config.yaml
num_hidden_layers: 16
hidden_size: 160
num_attention_heads: 2
num_key_value_heads: 2
head_dim: 64
intermediate_size: 320
vocab_size: 2205
hidden_act: "swiglu"
norm: "rmsnorm"
norm_place: "pre"
norm_eps: 1e-06
positions: "rope"
rope_theta: 10000.0
rope_fraction: 1.0
qk_norm: false
attn_scale: 0.125
bias: "none"
tie_word_embeddings: false
parallel_block: false
init: "normal"
init_std_qkv: 0.0548
init_std_o: 0.068
init_std_up: 0.0784
init_std_down: 0.0784
optimizer: "muon_variant"
learning_rate: 0.00418
beta1: 0.95
weight_decay: 0.0
lr_head: 0.00468
max_grad_norm: 2.0
warmup_steps: 200
schedule: "wsd"
decay_fraction: 1.0
decay_shape: "linear"
final_lr_fraction: 0.0
batch_tokens: 8192
max_seq_len: 2048
doc_mask: false
train_tokens: 100500000
max_steps: 12269
dataset: "wikipedia_en"
MLP neurons of a small language model. Each row is named by its layer, matrix (gate and up: input weights) and neuron, and shows model dimensions 0-159. Each number is 500 + 25 x the weight over its row's rms, rounded and kept within 0 to 999. Numbers have three digits each. A neuron's up and down rows have the sign that makes its largest values positive.
After each neuron's rows, "fires on" lists the tokens most often at its 100 highest values on Wikipedia text that the model never trained on; "fires after" lists the tokens most often just before its 100 highest values on Wikipedia text that the model never trained on. A number after a token or word is its count.

L5.gate30:508466497481499491496469529448527448504456506517498450503490469497482469536486503475505512500477465507497518480485461460469460533483491525489509479502511475488511482479485477479439481546482456492485481475491483462444470497482507543489486502453511497481486473520506538522498484514455526494505510489484520488511492471481473493550457474496513478501520484477541506468516522477506460502512472523490522477524458497505496522477477531517481464529519536500488546494470459514531428507516502
L5.up30:439529528479513501563541488504537472528494498504502480512498488493522515530495473453508463540511496506576514494499495504513503459501528496498495461503484504493489500467521445529490498487487459456496506483483503504525455555504548481556507450515477483505487477514499530521489528512504481515516538541495566532487516484512489503490479478531513475517512508524454463499444483482509503524514486493505457523460494460489513507517529514470485490514515498485474511476495467500506478502525546
fires on: " On" 37, "On" 27, " on" 13, "In" 11, " At" 10
fires after: "." 32, ".\n\n" 21, "==\n" 5

L8.gate184:518488462498497474497510492485510572493476476511490484486510518524560520528528515488509495484508494452495518474513483477450529474541512497516523449462509496497484507497502521513490522472514562550516497493498498526437493528456525493473488483482517518493494511454486499520522514479484484521556516497503531472456524494488490476506475461493503502465518491473518479525516496484477515504500548513488486496510497525486463492509458451491517488476482569493507553548490505496524452450473495
L8.up184:483509555489511499448526496456502527482482485494453501494499523490527488483533484473485522477518466523499477465519511502465504462478533514472455457460466474542520506474465544490509527500495454541489497524483477511456510523497522478509468477505497532501545490504459487533491508500474527498534503456487497497511510484507471485506541443490534512512521506444556504524507481522529516508513542494522458526504476494508472471505457465512495506480486523486458506540468515523493459513493477
fires on: "20" 37, "18" 27, "19" 7, "17" 7, "22" 6, "16" 5
fires after: " " 78, " (" 10, "-" 4

L9.gate42:467487496451540484463466493512506472514484506468535493497470504513480503469520490477475532502530508474552504448465488503530501482533479505532490515470484469478506530498507505528508511500450478485485539456525495516474501513520475508470521487500491479516539513458508557509460536490480528504514543494544534479533478541528479468485475518485482490524555538493487520520452533538516506471529503485505484428470483500495524477519509482487547508475481508505497523506516502452499520529489486
L9.up42:452513503466484523493530484495509525477497496528531443486453505509474500493541455526464523484491504498537438497526489465543491503481532483508516481500471465472483549503477454462549523504510552536440500487487533531517516503504516495495519481496542530496524509492480492506499531477490519498551527478545456515537501511501499488498492512509467486486506547460502466475491501512525475497525493512496486480527488528482481500477541510461492478474458520489528533484523493480523540537512479
fires on: "e" 16, "c" 16, "ve" 8, "ev" 8, "ew" 7, "ic" 5
fires after: "st" 15, " st" 12, " St" 12, "w" 10, " re" 8, "mer" 7

L5.gate20:517468465517526481477506518527532551523516484492513483505484497491474488540509508522452559500502482477497506486489525462482474518527483511512440477421496512519480455486491500496508482487474540463544495497538486482501494508538508510498550494483562492477457512503502516459480484474478404487512529487514507529449516526527479486466508518481516530502492543494511494509528488471500509492504460504494521497487523497470541552468535516495497488495496518496535496503481486488500490482478493
L5.up20:523482543520500502466536491473521510515520494563453505475495529488470497526478500523514497499512496517510443453499481530536504504513467502519484490515510422511511546504486478494482506497506520488484512535519494509529469503508474473470520477562509465481500483469451507478463498492482526456528507473523532477508518479533459517541531500531511476486519476523477510495478520480452508462493498454492503513482544490536493495484497466521456485547530467476514519468542508495468484517492480
fires on: "iet" 21, " German" 16, "ican" 13, " French" 11, "=" 8
fires after: "ubl" 13, " the" 11, " re" 10, "ov" 7, " V" 7, "\n\n" 7

L8.gate199:512522507479526508445537470530480517462502507477507522500441504506516501467506553502482477470465504522491506489483512505483460471538489428510486499515497474506475546510511538522501477518499479514506490508510500463478497566512506471517525531538481517442502491510531462540493478521503491449523480520474481529508510490514457501511537492499497494529503490536511530469510478523530521515520508459512528537532510463496498488536544500472511524486478449533547511538524509481531494497485521
L8.up199:483471525524529496541507511476458450515459500488506515484491507497463508550494542510481470488470507482518483517498482494485490476522475515506489522484445477530498495503454473507437486523468472528470527481535489482496530503447485495452534523519500504482495509505473510514512509510486482487455507503502512494459540553490491491512509504483498495548487479515523468485508460464460532527485504504507476472498471459510522468486485521507508514497500512516523575531516438522560499545514497
fires on: "our" 46, "^{" 11, "===" 8, "-" 6, "====" 4
fires after: "b" 12, " T" 11, " B" 10, " F" 8, ".\n\n" 6, "7" 5

L2.gate97:475519491501514463505552498482492464519451501488518473524511452497511475547523479492525473501533498506537504504495509521494472524516499477514493503506512478514463442487534504496474485506489452503503518506469496502526504534529491463509508534556466470490511476504452507522497496530516536503514564529459510488478467467480433515504542507510453438533526492458536505465508483503462486528496479498494495519511487536519517506476480528483505491549494532474512528508532488502507466478538507
L2.up97:503517464514521491536517479512432507477518470487508529484533513526475498520499455460510454473491438531479477475491505551535539541505526497483491473497487492480509497513509515495510507504526486504511477470463498476508534502497514487513515528488514554519490513472501457511523521489484507497567507491508476501520428505507522490471508508579473447516540505477508499490471482505501499538529527473498499443499495531513514516499468484528521481506472498522499526532548503502516509447516508
fires on: "In" 87, "On" 13
fires after: ".\n\n" 54, " ===\n" 8, "\n\n" 7, "==\n" 6, " \"" 4

L2.gate67:495511507514523549497480508493498459532488501466531437507518464514487435539556474511513461519502498526493491492483509478455515471486533494498529453550481500438501480508508496456492540481495505507487522493476489514512495520525505507497551508470546498508462465489501485478501488539543469521532508512475525516528494454521480465515474485535479471504485448482496482465513516513524480535471498510487499469472518518527469527464469538510465490502491520467475532491504472501485487476524482
L2.up67:460514473493503523490527515474486466494461490471498494526496451514505467518522456493511437496522517507491512493538529497486467463483549506462499486499504528466466443491529471467452509538468516475519527519499485507491471484516514500522520512468483516465516480514487467507501546534538484495508534507481480508516488470483487498490492494527534487522532493462528489421500487529553475490506504480506509465473445461527486556501481521490524477503510520516478543499495463487491533488503516
fires on: " On" 37, "In" 35, "On" 27
fires after: ".\n\n" 33, "." 31, "==\n" 6, " ===\n" 5, "===\n" 4, "\n\n" 4

L2.gate143:503490478498505551515507463495481515516505537495553517480483516536476490493517494546513493478489493519502473467459493498456486521495486525514524489518494538559431505509516547525471478526531496521510543478497542452474527461509466511517487494493460497502487467484496485521522529485515527481550523508524513506478511500498468504470555498522497491493500474506483454479548508512482508493519514518476502517513490531556543512487496563506494510497486475465552491520517526521456508525478459
L2.up143:494486514493496510477513526530517530545484528551534470493514504499469516517522502528526465515531529525468437488508505519483497486496448496516525478489504509536443496447519452485500503506535526464491449484501501532492460467537483516471482470531469456488518498520520490459529459496500506487500526496502488473536547553505517504471497519503522469521495470502505498470526539520495491469518504519463491517490516506499543508475472546543492479514545525462460482497535495517508472509480494
fires on: " well" 30, " German" 16, "ican" 14, "arly" 10, " French" 10, " many" 9
fires after: " as" 25, " the" 11, "ubl" 10, "E" 5, "," 4

L3.gate209:467463527517512515510504484514492428496485569464520497460516502533508503486486480533539524477478467499504510499490491482477514541492475522544469535533450515521496466488561490509531510493509458493499500488538499526497493488502555476495488506536483486493488552518527534534493472511486493491487486482503498466524537524467493506500490512491499517451486508484473536516490473483538446492504502487496537489541544452542516491518520496481518504441500513525515490462474529490503542524506509
L3.up209:473454550505498505513476523502529509523517569489489491521525490499485494514497505486498488478484436514505498518498483477486505545465501519545474522536466539498468460485529463521532501496460503458495533446498489494518461493527540449518480503551525464510490531542502502495500501525490473472466450473505452500507482538469520474487478503508522503500482509503474529480504478470495459472489507474498494448511524461504527491504515458492502507497510474500524503449454505479463518515475485
fires on: " " 97
fires after: " in" 70

L8.gate262:527534556484520491477476551517509485491513509492547529558491503506508477494496480525427497518515491509474471497496523511497462527428505508476506467504506506500549499472469523502502486486502491543505472541481485496473539491487499535523490533442461494450538519493494501530503492491464526486471490537504547536480540518511498507483462473483501525511485504461520482548511478492529518500508542457484527493481507499470506492498520475470501520529568512510478508486488469506476499521507490
L8.up262:530506541505492503531479520474538509509500498476543505526519491497515471488509491451470499490498471530506489543468518493508497493426513474506556537490504466525536473500491500483526465494508532528471490524495535470505508479463535480504520532480507547436525450515508517495476510501446517503527518476488539539500462507506456515545492524541494519527458511491514460541525531520500503529454489479516513499485504508515495486560505470482503550509521504524530524473502501488496486504505482
fires on: "at" 36, "im" 27, "ov" 13, "iv" 9, "ri" 9
fires after: " l" 17, " p" 16, " S" 15, " L" 11, "l" 9, " T" 5

L11.gate223:494536517512484508514498519522501495513472498506501460546549512528495531528483496511497472513505512547480520500513530519536504477434531466467502446460474511492498497474505460558473506446470495541487515510459499490521475551508522442474557483529485475520535537491519478517505513511548494538463517508519520515491493484539462494517519468521457463522531525471519510493505473476509528500472492469505477488533484491501507506509501510465505479488524529537517510481480496494497466513536476
L11.up223:465524514518537502539521474479514524468511472451523523500493496501483525534528477517478500488515551528526539511515504534516535505465537513470507451540519498485496484496504514514525489476535521534489471502527539461489509490505523511465548487514515506507511517477482531492465464501494488463497508518520477495495473505559508472478500470530548512486511509453498548512518489483478497527487486509494461492522459501501497560526477542484493463469498530492514512517501456473447493568502532
fires on: "In" 36, " In" 31, "uring" 20
fires after: "." 34, ".\n\n" 24, " D" 14, "D" 6, "==\n" 4

L8.gate177:514484541417510519468507503529484484518479506480484519487535495539465468491510490472515523503519527526530523496408504492456471496485511510509463492527500501492504501526485498501491494536459524530484482458494481513524443509483487450502475501497478507485500486561486504516498484529519513532499514474440482448536532515505484504524473472487515485487507492501512487419519503489502484485500516467533497487504490478520477501469507486508481524503485532499536541473491466495544473539497511
L8.up177:491489511452507491489517506499511485513499514513519518488487487525460464492498494452523514514521484529517484517494510479487451517496522496516493491497512507465512488517453473506517485530524513544488487438486481517557491489516484483489532518556486466478468469498517485504469465499524493474519475483461523497531526477525508484470493500493510511505493560516458489421515496475487453514519525479521524500472460460545501496473539470526496512516495515431496522491512450468523448528471521
fires on: "===" 46, "==" 45, "====" 9
fires after: ".\n\n" 51, " |\n\n" 23, "\n\n" 17, ")\n\n" 4

L2.gate234:547511520494496480527479468515518579460528525460537499500493486466502533508455542481494460488500493503514498497467450502469497485474528503512493496494531490508534495524558513538471551526531493516507507528517484502490510486515564453500458459509516519484499505507471458481460505479468501492516497504480499484507497503475506506489523515464535520442465499509484478504502519501460504514469528489510519549545504511486488440500478499511511518477466489506534492486496522513431481481509496
L2.up234:468484564486463522470517486518478509447479466494544443520492533489485489524513503485508493484500504477515488516535465449531526486517510508481516515472506479520528516511488469506521481501554484464503508521467458507484481512498459486518526517508520499518488513554507501521488517476469561462540486570530556453516523519465529507498503473520517478498467502471476519498478480535503494549503463484512498524507514521506474471496527483493490517486488476550496514506482540504471495487491465
fires on: "12" 56, "13" 42
fires after: " " 45, "20" 36, "-" 4

L12.gate220:536513504512522525515488540513480492460494474449471477479568473493492532522490505483500502500469509515497499503490475492526466497524518503527530519466501510499502467459462519495520536453520465501484488475456517508540507478450508476544541509560495466505499483488496518506496483477486514528532502504495519478471482503521494522518483508469500472474465494486540539466497481531523454487465492472493516438504447545496490523451532498511512475499453479509504528451518526498469526524494502
L12.up220:497492486478547484470480493508536511477516455491483445457505468540495501461464524497439526534541536499489475531497486525516464500479508486550535468478491482455518461502523523502488520483536478496496484461513509466521533505526514531518485501516503538483518483516497503515508448528534479474483520529475522529497494532519507515511488532471512475477520492512496522462522544518496469486529459464496512494465524513554493472502522492466472483469509512551549463486486507520491502518479483
fires on: " " 100
fires after: "," 33, " November" 11, " June" 9, " December" 8, " August" 6

L9.gate25:494516482523498508446541508504475517467446460464502487498508467506531493482497509508506488526457500567506508514537491438534496481531540544489500490477454496455518473480504507470501541489510445446461473471469510479518518534496505497514523485476508534486490539548476474512510503481518518486463513474477525512501494499455517501506548511471519484506480511516525509448544520506500472475495506474493511457497523493511506465464501510518514495495540478532506477499506518459481504482546486
L9.up25:520515516494493509484502520456497532489497521486476530469517460516532507498483488498513498539483545508534476478524475498524482475478518502457462512470488517499513479484506477509491515490505468446514477450471525509515504472496477529529490506500517544503532524468498483520503510507490526519456483487526455485535434501480447493464533507503519467473476501467504517493488507503504485507501534500502509491475460513518441499473475467536497434528488492524484506470581450481492506533545524
fires on: "19" 35, "20" 33, " " 9, "18" 7, " she" 6
fires after: " " 67, " (" 6, "," 5, " =\n\n" 4, "." 4

L2.gate223:469472483463524466555494520463485538500456466493495478500501499542499448503540449454474513496542500546510514516496465481508485453491499480453498528483488574481513502541493504519496510510484499486462458528523490517523517504503510527518496481481466483500556503485511506458496520520501453517478541461478478483505538508506469528516481541477500508541547526461505508487520501466521493494540483491509475510474517517476466501491485508522491456504497517473485492524510503481491491529535467
L2.up223:491492485499505511525490458520457531490461466502474480501479480524472491493540490505465473536498471513537511533503511489521482516505494473516481527511495488508507489527431545471494522504484528471482472491526507480481460486538469560503539456548510497521547487495510563487490497517507488474500537459495488507507530500496479524495547517463471540514509525455498478483493505481513487452520508501534519506456492486513465486541522501510505462527509486490518550540537477462538525495527489
fires on: "===" 42, " began" 24, "==" 21, " had" 7
fires after: ".\n\n" 22, " |\n\n" 17, "\n\n" 12, "==\n" 6

L11.gate82:466484484523489456495437503514494481528504525490485474563538487514483528480491546514465501536519484492473484479475490511478517523521523524485447526498531499494491512540506464555535512500542517505466488482513472461448483504525481475516497540486485476486473487470484541501520496520465512492485452489474494464496502505522502496470503520471506546508501524518510505487515521474466456487513528478472524481460492541485501578510502484496468545501503488505492488472512520556529491503522522
L11.up82:467449511495486426504463534478459529541493514485515514494529519489523548452512519532506490487529511497505492490434487472466513532522552513475486532508518490482490462540525478499488508501494522497493488545522491536527504541477484462533509544516443464510462477526505503529504468542451480507501473514510488487497489490469493535503508533520559493497472489487472527446504510485490476507513502468517488503474489511511513549494520483461504510519502512529528485486525521483517514478495484
fires on: "t" 17, "ont" 10, "ter" 10, "n" 10, "d" 8, " Par" 7
fires after: " In" 16, " in" 15, " M" 11, " of" 9, " Ab" 6, " O" 5

L8.gate286:512506521518479476500535513507524505497461455473488493494434493508504487537483519548499526504469525516505504490533495530544514504513502475509516496478484479543506535487528460506462520492502497500537519504516469498486484531450489501495509497482536507535483496525512474499536477553524504518487516528519425570434488464508525500510486429463501532501505501481476547531498522450471478480540513499531521523498483471518508498485511485483480503481493530515518488540464503502502465523507502
L8.up286:516528535499505521498471479500511470509503442480492505487506538511515500496519483549516512506508527436478521501473502539452531479543504506511521479448472495493523553501511491481540487500550517516507512513520489468459525523474504505494535487484502562476495482500500540549482493481500475508523478544512502477483517510483510470488459519503494539549508499507512476504502471524449546479539491521490515527541477473545496496430478503518470508497519522507474524507461540498510482519471522
fires on: "ar" 37, "our" 18, "an" 15, "on" 11
fires after: " G" 16, " b" 14, " B" 8, "b" 7, "-b" 6

L11.gate21:468520496490514520479442510495503512544473457494498532485503472495527533513531466503512506506427485501526517467448486510540502521488496477501520449513488489535514539516464508521534468470526502537526467447519515464500484551536506480460514507501527492523490485522474502486500545490481486520492527503466501517446492559496480513501486507487469498533511501534534514496468492504521514502471514510499505523484487520504459476479496480504527486467518496465489534493511505412514526498532518
L11.up21:512496467525522501480539500526507487526523526485503502496532524460522519498518516481547462540461528488484480468531526470484490525491462499481485503483464479543521464471514518525506505483536493530500498456513507496466516473484525495466500505500518518495504469482513493503501506500474489500494535513443512488522491553472492440482499452477497536516504550527518496510467544464501537491480493507504512552473457542525483502518500484460557480527521444538503484524518514484498472520485447
fires on: "at" 16, " over" 15, "otes" 15, " than" 8
fires after: " V" 21, " w" 9, " more" 8, " W" 7, " St" 5, " O" 5

L2.gate129:548503461458525483541493481500486514530469446494490541473541483546490460460518521504485502480513505512554514454478497532496468534502490500470500493490486518485534503518473472500532502527542477502526535501530496507556519500546510482509505521485470504497453497515508467499522456503494498511529508457453471466519534479503531469467521506504500488518530484475513519442505521472483493455524511461499495511483519449485468471474482499513476499507499512516543546503553496489501480522498494
L2.up129:558481450465487529496505493474478519537492482513480486495491480534488460461513520461507533498535496492539525457473487547474466528503510472494519486546495519475502516515496479480505526484522495514501524480497510550525517491523468493466509543498499527470463499525476480496564509502500518475513528487485517478503496489491517485478490523474487522493552500463482542442504483507536521484518531498466466551453502494501444497456534510539478498521471538488524528485531498468530507500501502
fires on: "===" 91, "====" 9
fires after: ".\n\n" 35, " |\n\n" 20, "\n\n" 16, "==\n" 11, " ==\n\n" 6, ")\n\n" 4

L3.gate173:502489495513479501494496471528535498489449491486500488474495483492506474474540489473480496496520476535488473471492510490542456484508524502465452475521490484486540521508444498522537479460485484469487513515495493484542496499524479538491538485473509488516485515519474525471495470521511490536501507462497507521529523538535503504492532485453458456523555439443495479457511520497520495509576498473509502472480505523538481451493480533512536489530521469472494516512533468483509492478493486
L3.up173:512518514476507521456479487535444489471486499501521492519513483512444484488487513511477465507470466529465492449513485502535441501484515474508495462535507498520531502508514506507434479544499487498493487507495526440521497473519496516496535471469494520516498513536485536502500483478502457515510500450510524503490488510530489520485493486521480500517549415459498490460493494528518491488518502537521504539500516551526482476486472514447528529535482522496496539535507495484504485506546511
fires on: "===" 81, " include" 4
fires after: ".\n\n" 26, " |\n\n" 21, "\n\n" 14, "==\n" 9, " ==\n\n" 6

L3.gate24:485435493462484457510501468470479493543487497503512486489517504511549465444487469488472492504523520541522484468497490457461476501505506502524495484492521486482501498486462473442460508491500497533480514572484522483498513491516462518511465537459534484541486484526489494509507502478511482444466478504505524470491531478522479478541524506460456528498475517525496511509512522511498478504477482461453511498467520527508489496507477490507455464485483504512499496542486497527484523559487454
L3.up24:501466502467503515507562498500565526520500461469502511561505496492558471493477524465478482505520516526495512468486506478515467523553484484521488516516545510519483466529472499457505432472494493480507547510512462486528548504495484509525437504460469492490446508509508480475520474488484512490459475460483529502502488484512486501487549495469469486495489529507527504483520494534500448514503496490479491482493511527487511483486487497489483483515452465462492478521502489520496518520491554
fires on: " United" 69, " Royal" 14, " Russ" 14
fires after: " the" 38, "," 20, " |" 8

L8.gate285:493499491538520484471490542499450447468551460459467492524483502530460472497481524511440494511522503506519468502516492474520457507494512513471460483498502520509517492497525499501536518509486484524537523493458514499493519517527486528482489499486483530547493524517509509517501510498503506535515569517460500501508454468465492460513528484492490492473497561504528550519499507471470491477492525501505512510525505480498528506516475507466476479507434548504527464567514473498506501513532470
L8.up285:482471499530516512538488513482460469481476488499523478491514520477470548509482497494415493449536547543510461525554503496502508477512515517474490468492480474475500494506532503508509496494486506496527526541455463519520511513501536469513457471505492511548524499518486483554495506526507508497528539503493475466499495495487486470519520498502535475462481506487526507490499514474502507479490488479514509543488532454504473519499532529474494516494465498552517480556442483462528528502542482
fires on: "ou" 26, "he" 20, "hen" 13, "at" 8, "ose" 7, "is" 6
fires after: " W" 15, " wh" 14, " y" 14, " Y" 10, "h" 9, " w" 7

L11.gate61:474487476487482570555505474560470479485503486490501493492523520481483531532511514466503509486511505580498466522512534492488508532464524541490518512492522518490478495530487501496554507492504483508553524530485534500533544477521510468487481552521504567503482529527534509538508500518513491530485471487502508455476473479491452524491525528522481510509512467522520512513475502500470473458488534482482542524461486487506534483529483520498527483488480512530486476507492511463484502514480479
L11.up61:499508514461489494531501469502500529514527558502503486516474494534472508490520529464498510526476464464538543517491484485530484523518569490466498445494521501497501501458523479500492471544461478450516457468457511491498499469480488496498490499471479485531477490542490495535484476491508466525435494516497455496519484500576509497508474492517476494496508498541508504497477491511487479484533481480511503499534561481511508489557488492488508514498505516517463523443488556498491483488513481
fires on: " " 83, "out" 7
fires after: " in" 72, "In" 9, " through" 7, "==" 4

L2.gate34:489476468513470527517494495490499490473483527538522495497490482499488520525509557474534462484517560474498505521525488486500518481499495495496498526505478474486496463511512453504480547465497490505499540485559496520485496490499475503527500513506524521503484470493538473523501513439477550477533536490479522454529468543490517495516476531478509512503475493509492517484507458490525453486495474496510480492507515457459439513449495474482525531473436531564517493477491481490464472523496517
L2.up34:528483551491507526500500478481493499534482470522470519479462521457481537523489528482464459458498514513501489515534416499539529443439516485521482500506514479531570479531492483513522505511524456485508507498524491505472479477489480471529516494542541486471497494507491464498477496495472503475505530522512517452527470509533524539511479508482509490471537484511471443462508488493517467490431502481525500518473474511480492504461486478495505526484514479500511487504494483498492493473496483
fires on: "43" 22, "37" 20, "33" 13, "79" 13, "44" 9, "53" 9
fires after: " " 39, "19" 19, "18" 10

L8.gate176:550522497478505461462522531477486493484506503491517499513435498500505443495509574504460506505472475475438472509493540486506497487522500517497518490478489509455522471479496434468450501523450525505485491514488512485520531500503505545481493508491493505460513506475540482536500525512487523522476474505495498517528491495521487474505480517529491524503494488544519471539524488486511532530513485522537512551522463501496500479515493474478524531465486536510488510573516519486442519493512508
L8.up176:527526520519494452486538543487455511527519445462511512530492518483546498442477494516465484520462491492513522522499512496538497529452490520522545519467500502485464505500486506456503513507482510497483501508459500536503502512471505490478501476526507460475523511546540525515495522507500510510504489519506500496496486505510475505467509503446475544506457489513492509535520497487521531517506503523499516506565448505464536521533480501525549491455468511518473529540483489499481471442530538
fires on: "re" 35, "im" 28, "ri" 7, "ost" 5, "ept" 5
fires after: " S" 13, " l" 13, " B" 12, " L" 8, " C" 6

L7.gate12:490509486538456498501492447438515506490478499548515491454538479537482494475488504493525506494504468506539538484467500493481471505522491508527499517494501558517508509523501513515455497542490528517474510505469518478497484497496475487511500557495515449464514512518493491467483459543488490490512506498432556488522468503477504536517475518490512489529503514537497515459486477480468485524478530528455492519506518470450541522508497476518495559542481501523527481493502470518537470497512474
L7.up12:529535516515487520489568485514501494463497491529493499499493531484479481476490541496481506457454511517493491493465504540512516471492510578474515503521542503518482480507509516535465523484514494530509501491491527493493487477541512468489502534477460509496495500510496508466495428557482452503522509491504481443480467501522499518529469463540499508478490488478495517522447525519489494491531490463515552498552508557502481498498494510495526473543498490512477551533469508496520471486520510
fires on: "em" 23, "al" 19, "ess" 12, "v" 9, "amil" 6
fires after: " M" 14, " acc" 12, " m" 11, " f" 7, " I" 6, " v" 5

L7.gate196:510507530498505526533496491511495487505526520515492487523513517463521533478497475518518493512518497556476517469525451515518487460537461501496495462515499508467478521477490525537495488431467495458520511491493467485502546498459512491545483482493450480517480533526509513513501449521480518515526508487514484456484492505501477520481507480476469485503522487442514505498522486485541504518518495544497508488516436515521508464560488436500547522484476495544505482516492495468548475473463507
L7.up196:529500505517469469467521470482491542537473489493502531475440536487486502488456454538516390506502466491488511524524472473546494518451502510499506485479516479497527475487524514553482476464490502490528502497515513509471467489541509519450516474475507464505507497460491507493532471523459479478479520524525494502522497488463498514468503478504475509494477489512494513531505525475517525509443495502471548503483502516509466517528503498497480500524501491528502537496562483505516500507535519
fires on: "il" 27, "te" 14, "er" 9, "ain" 6, "el" 6, "ay" 5
fires after: " S" 27, "S" 13, " F" 13, "H" 9, "ou" 9, " s" 4

L3.gate106:509493481510502546491480463483485494514482479493501478542512492483502460520490491455496498523470503508541506386509485488500477520529496515519506528443537499519540469537479500479498453484506512523492488540483521519507496479476544451521467493506534482473454524508509479513505502465453504502464499494487509514480489470508496466507534521515507500488514507515547492527486473489501482533487521491466490532454525540519489479529463479518503487496482484499550519540534490565477488488501495
L3.up106:525492511509469481477489511477468510474520525533500436543520517503504477486487492474481514517520492481532494468518483483466472509510474495481570543479497509476478478524471474466504495483508487528475498563536524506510519455524530484533483484480471519541450524541521522505487507512497511505475468531496524465477462442517494501525440477507475539502491530529509495551536507546482512475500505501435501500492518514480491477527460503504510460480487515517517528522490506494541508517511508
fires on: " United" 75, " Japan" 16, " Russ" 7
fires after: " the" 27, "," 24, " |" 11

L3.gate232:510512513478493503503440491503497515485499492505517473500492460475465500483556490466527531488531476465499508516521512508459517486494513500510477466513451465500499498503539460488569493495509494524548442466479498505489475495486480515540421481481503518520470520526500508527504511475475507523506542509499505479503482490474490490545513547508506444492468474492493499520507502538534499475488469479502467532453455499463509494500549503483501575480480508518492492489467529474466492493500481
L3.up232:505451497490475480500526460486506487480516530477497488484492561493485504511463535505474453490476542507529448495511497505471541473501501468493535474497512525513541490531492541518531526518495510510475494505564484526515495483453493476465515470486496554522475450498504489494503481482497486471511492519499506440462510542481474499499474461487542495476539516508500503486535491483441477528457521503496511513538488494481485476473470440525509535490471456513461511497488489538478501509498509
fires on: "46" 16, "43" 12, "47" 11, "45" 7, "44" 6, "56" 5
fires after: " " 55, "," 36

L3.gate82:450493496490501499530559500504540467502450514458462510515469471486528501434519529475525454516489508513464464524508477482483466491522491494477501519484544517465489487508527501501500507484509496474518522502483459497505496551479460476509500560531497515507500470503512520535480517515506506482490474472484468481514528508500443485518527518456527498528472511492525552524496472522516456524515543471504506469495477460498500471518455479524483521515482520549474513509520540494521478545492505
L3.up82:463468553485498481484484465493522506510495517463479483507489513453506485470498506485500517541473493519491471553482487495495489542500498471532526536456485550461511469510493518454512510506507442470522496486484495462475504528510482491496472503564497502486508488529511544543469457519527498477478493456508504466511480511489476510475505515485480472523502526470536528516490467525504455491500518512527517464507480466552487500487466460487478506514495504533506543518494526470534490573524485
fires on: " " 74, "19" 16, "20" 10
fires after: " In" 30, " " 26, "In" 19, " May" 5, " December" 4

L5.gate275:471500526531463515514495548507469475478481499448525484529452491463445476482479500478514489498517470504536477514474480505460485493507521509497427535480509498524514550451516492529481467504461486486471536510504484467500490526492452499523508511520462464524524539478523478499486509488493493468506532484505489442519495519512462449503497545503523481490486500476506525530497504518527473524504472479533504512472486500509488483492519489492457529510494561486548571514514500487497498496516488
L5.up275:498507490526460525499504533503495493463474507475447484462510487508491479480485481484514483516493491533522498465529496479517529539471531500511430519508505568535532498476487458482519510461491462525490499510499540474502478494502559491479508514527513525523555570540495450515498542472524502522519494470468470503485479511466524488564526450501467483450496514505519500468484541484503486517496491538499496487483529496491519485480510506483492513517470510460488505471498500468501507514464489
fires on: " which" 66, " but" 24, ")." 4
fires after: "," 52, " in" 4

L8.gate272:505500493525516487495460420493515523469537504461506498515497499479484514501548490494501445500555566489534479464514477524556512497465537485473501489458522479508518526464514458485521463505465500492501489507548500539525452500509504506510515531497457495534470551514525504489470527532501490484485514512499508520499506516455478466499499514469523502454508515486482484493531507507480549519546458484494505516500480509481500482461507497527510530451519498454543512494484476525489506500518488
L8.up272:480496496497498451499502482503486506465504520517545550464463499513485498508511474479486514485540512515499524488501471539513520456437550515497490539483477493503477545497485484519517522429435547476523499471482487462486484560536467483523466470515515489488505535506526513546498487523471457541525496510521494557491528505451530490505500530509486512474538504484463513492480474532493493504498493512471503496495505493471470480492520505521509508515500512450542505509516507493536515491476539
fires on: "op" 23, "ep" 13, "ut" 11, "ill" 9, "or" 8, "et" 6
fires after: " St" 16, " st" 15, " B" 15, "F" 8, " g" 7, "B" 5

L7.gate80:508512504481489505509547474483475493486441512553538489459466465504460485509504546490481495519513530516512510489550545501536504457477499514517520497496518469489454467488458471501477538481518501534488491473520482506486504559501482510517501460504493482480494500539522503511479500546520512533491501482528544507500504489501463526502483529541488477510515488568507509464462485502506505502494564505510502484481532525462569510484519522536495458515507477522502501498500480547481538470522493
L7.up80:501539514509480484467528466508500505504503512507481507489505534472506472486513528520470519519476544500537552529523494539542479493473500487508472492529510500520493464536475491500517461525525556566474466550500521527475471506566496501512506493523506514500490544544507526520528465498478481531481522510496503551485514520495521481507519519503505485486477517498478471491487510515454517497533473419522541492518493501492506476515549545493480535499483507450513495461490537507538511486510515
fires on: "em" 22, "o" 13, "ire" 8, "ew" 8
fires after: " M" 25, " m" 24, " f" 18, " b" 7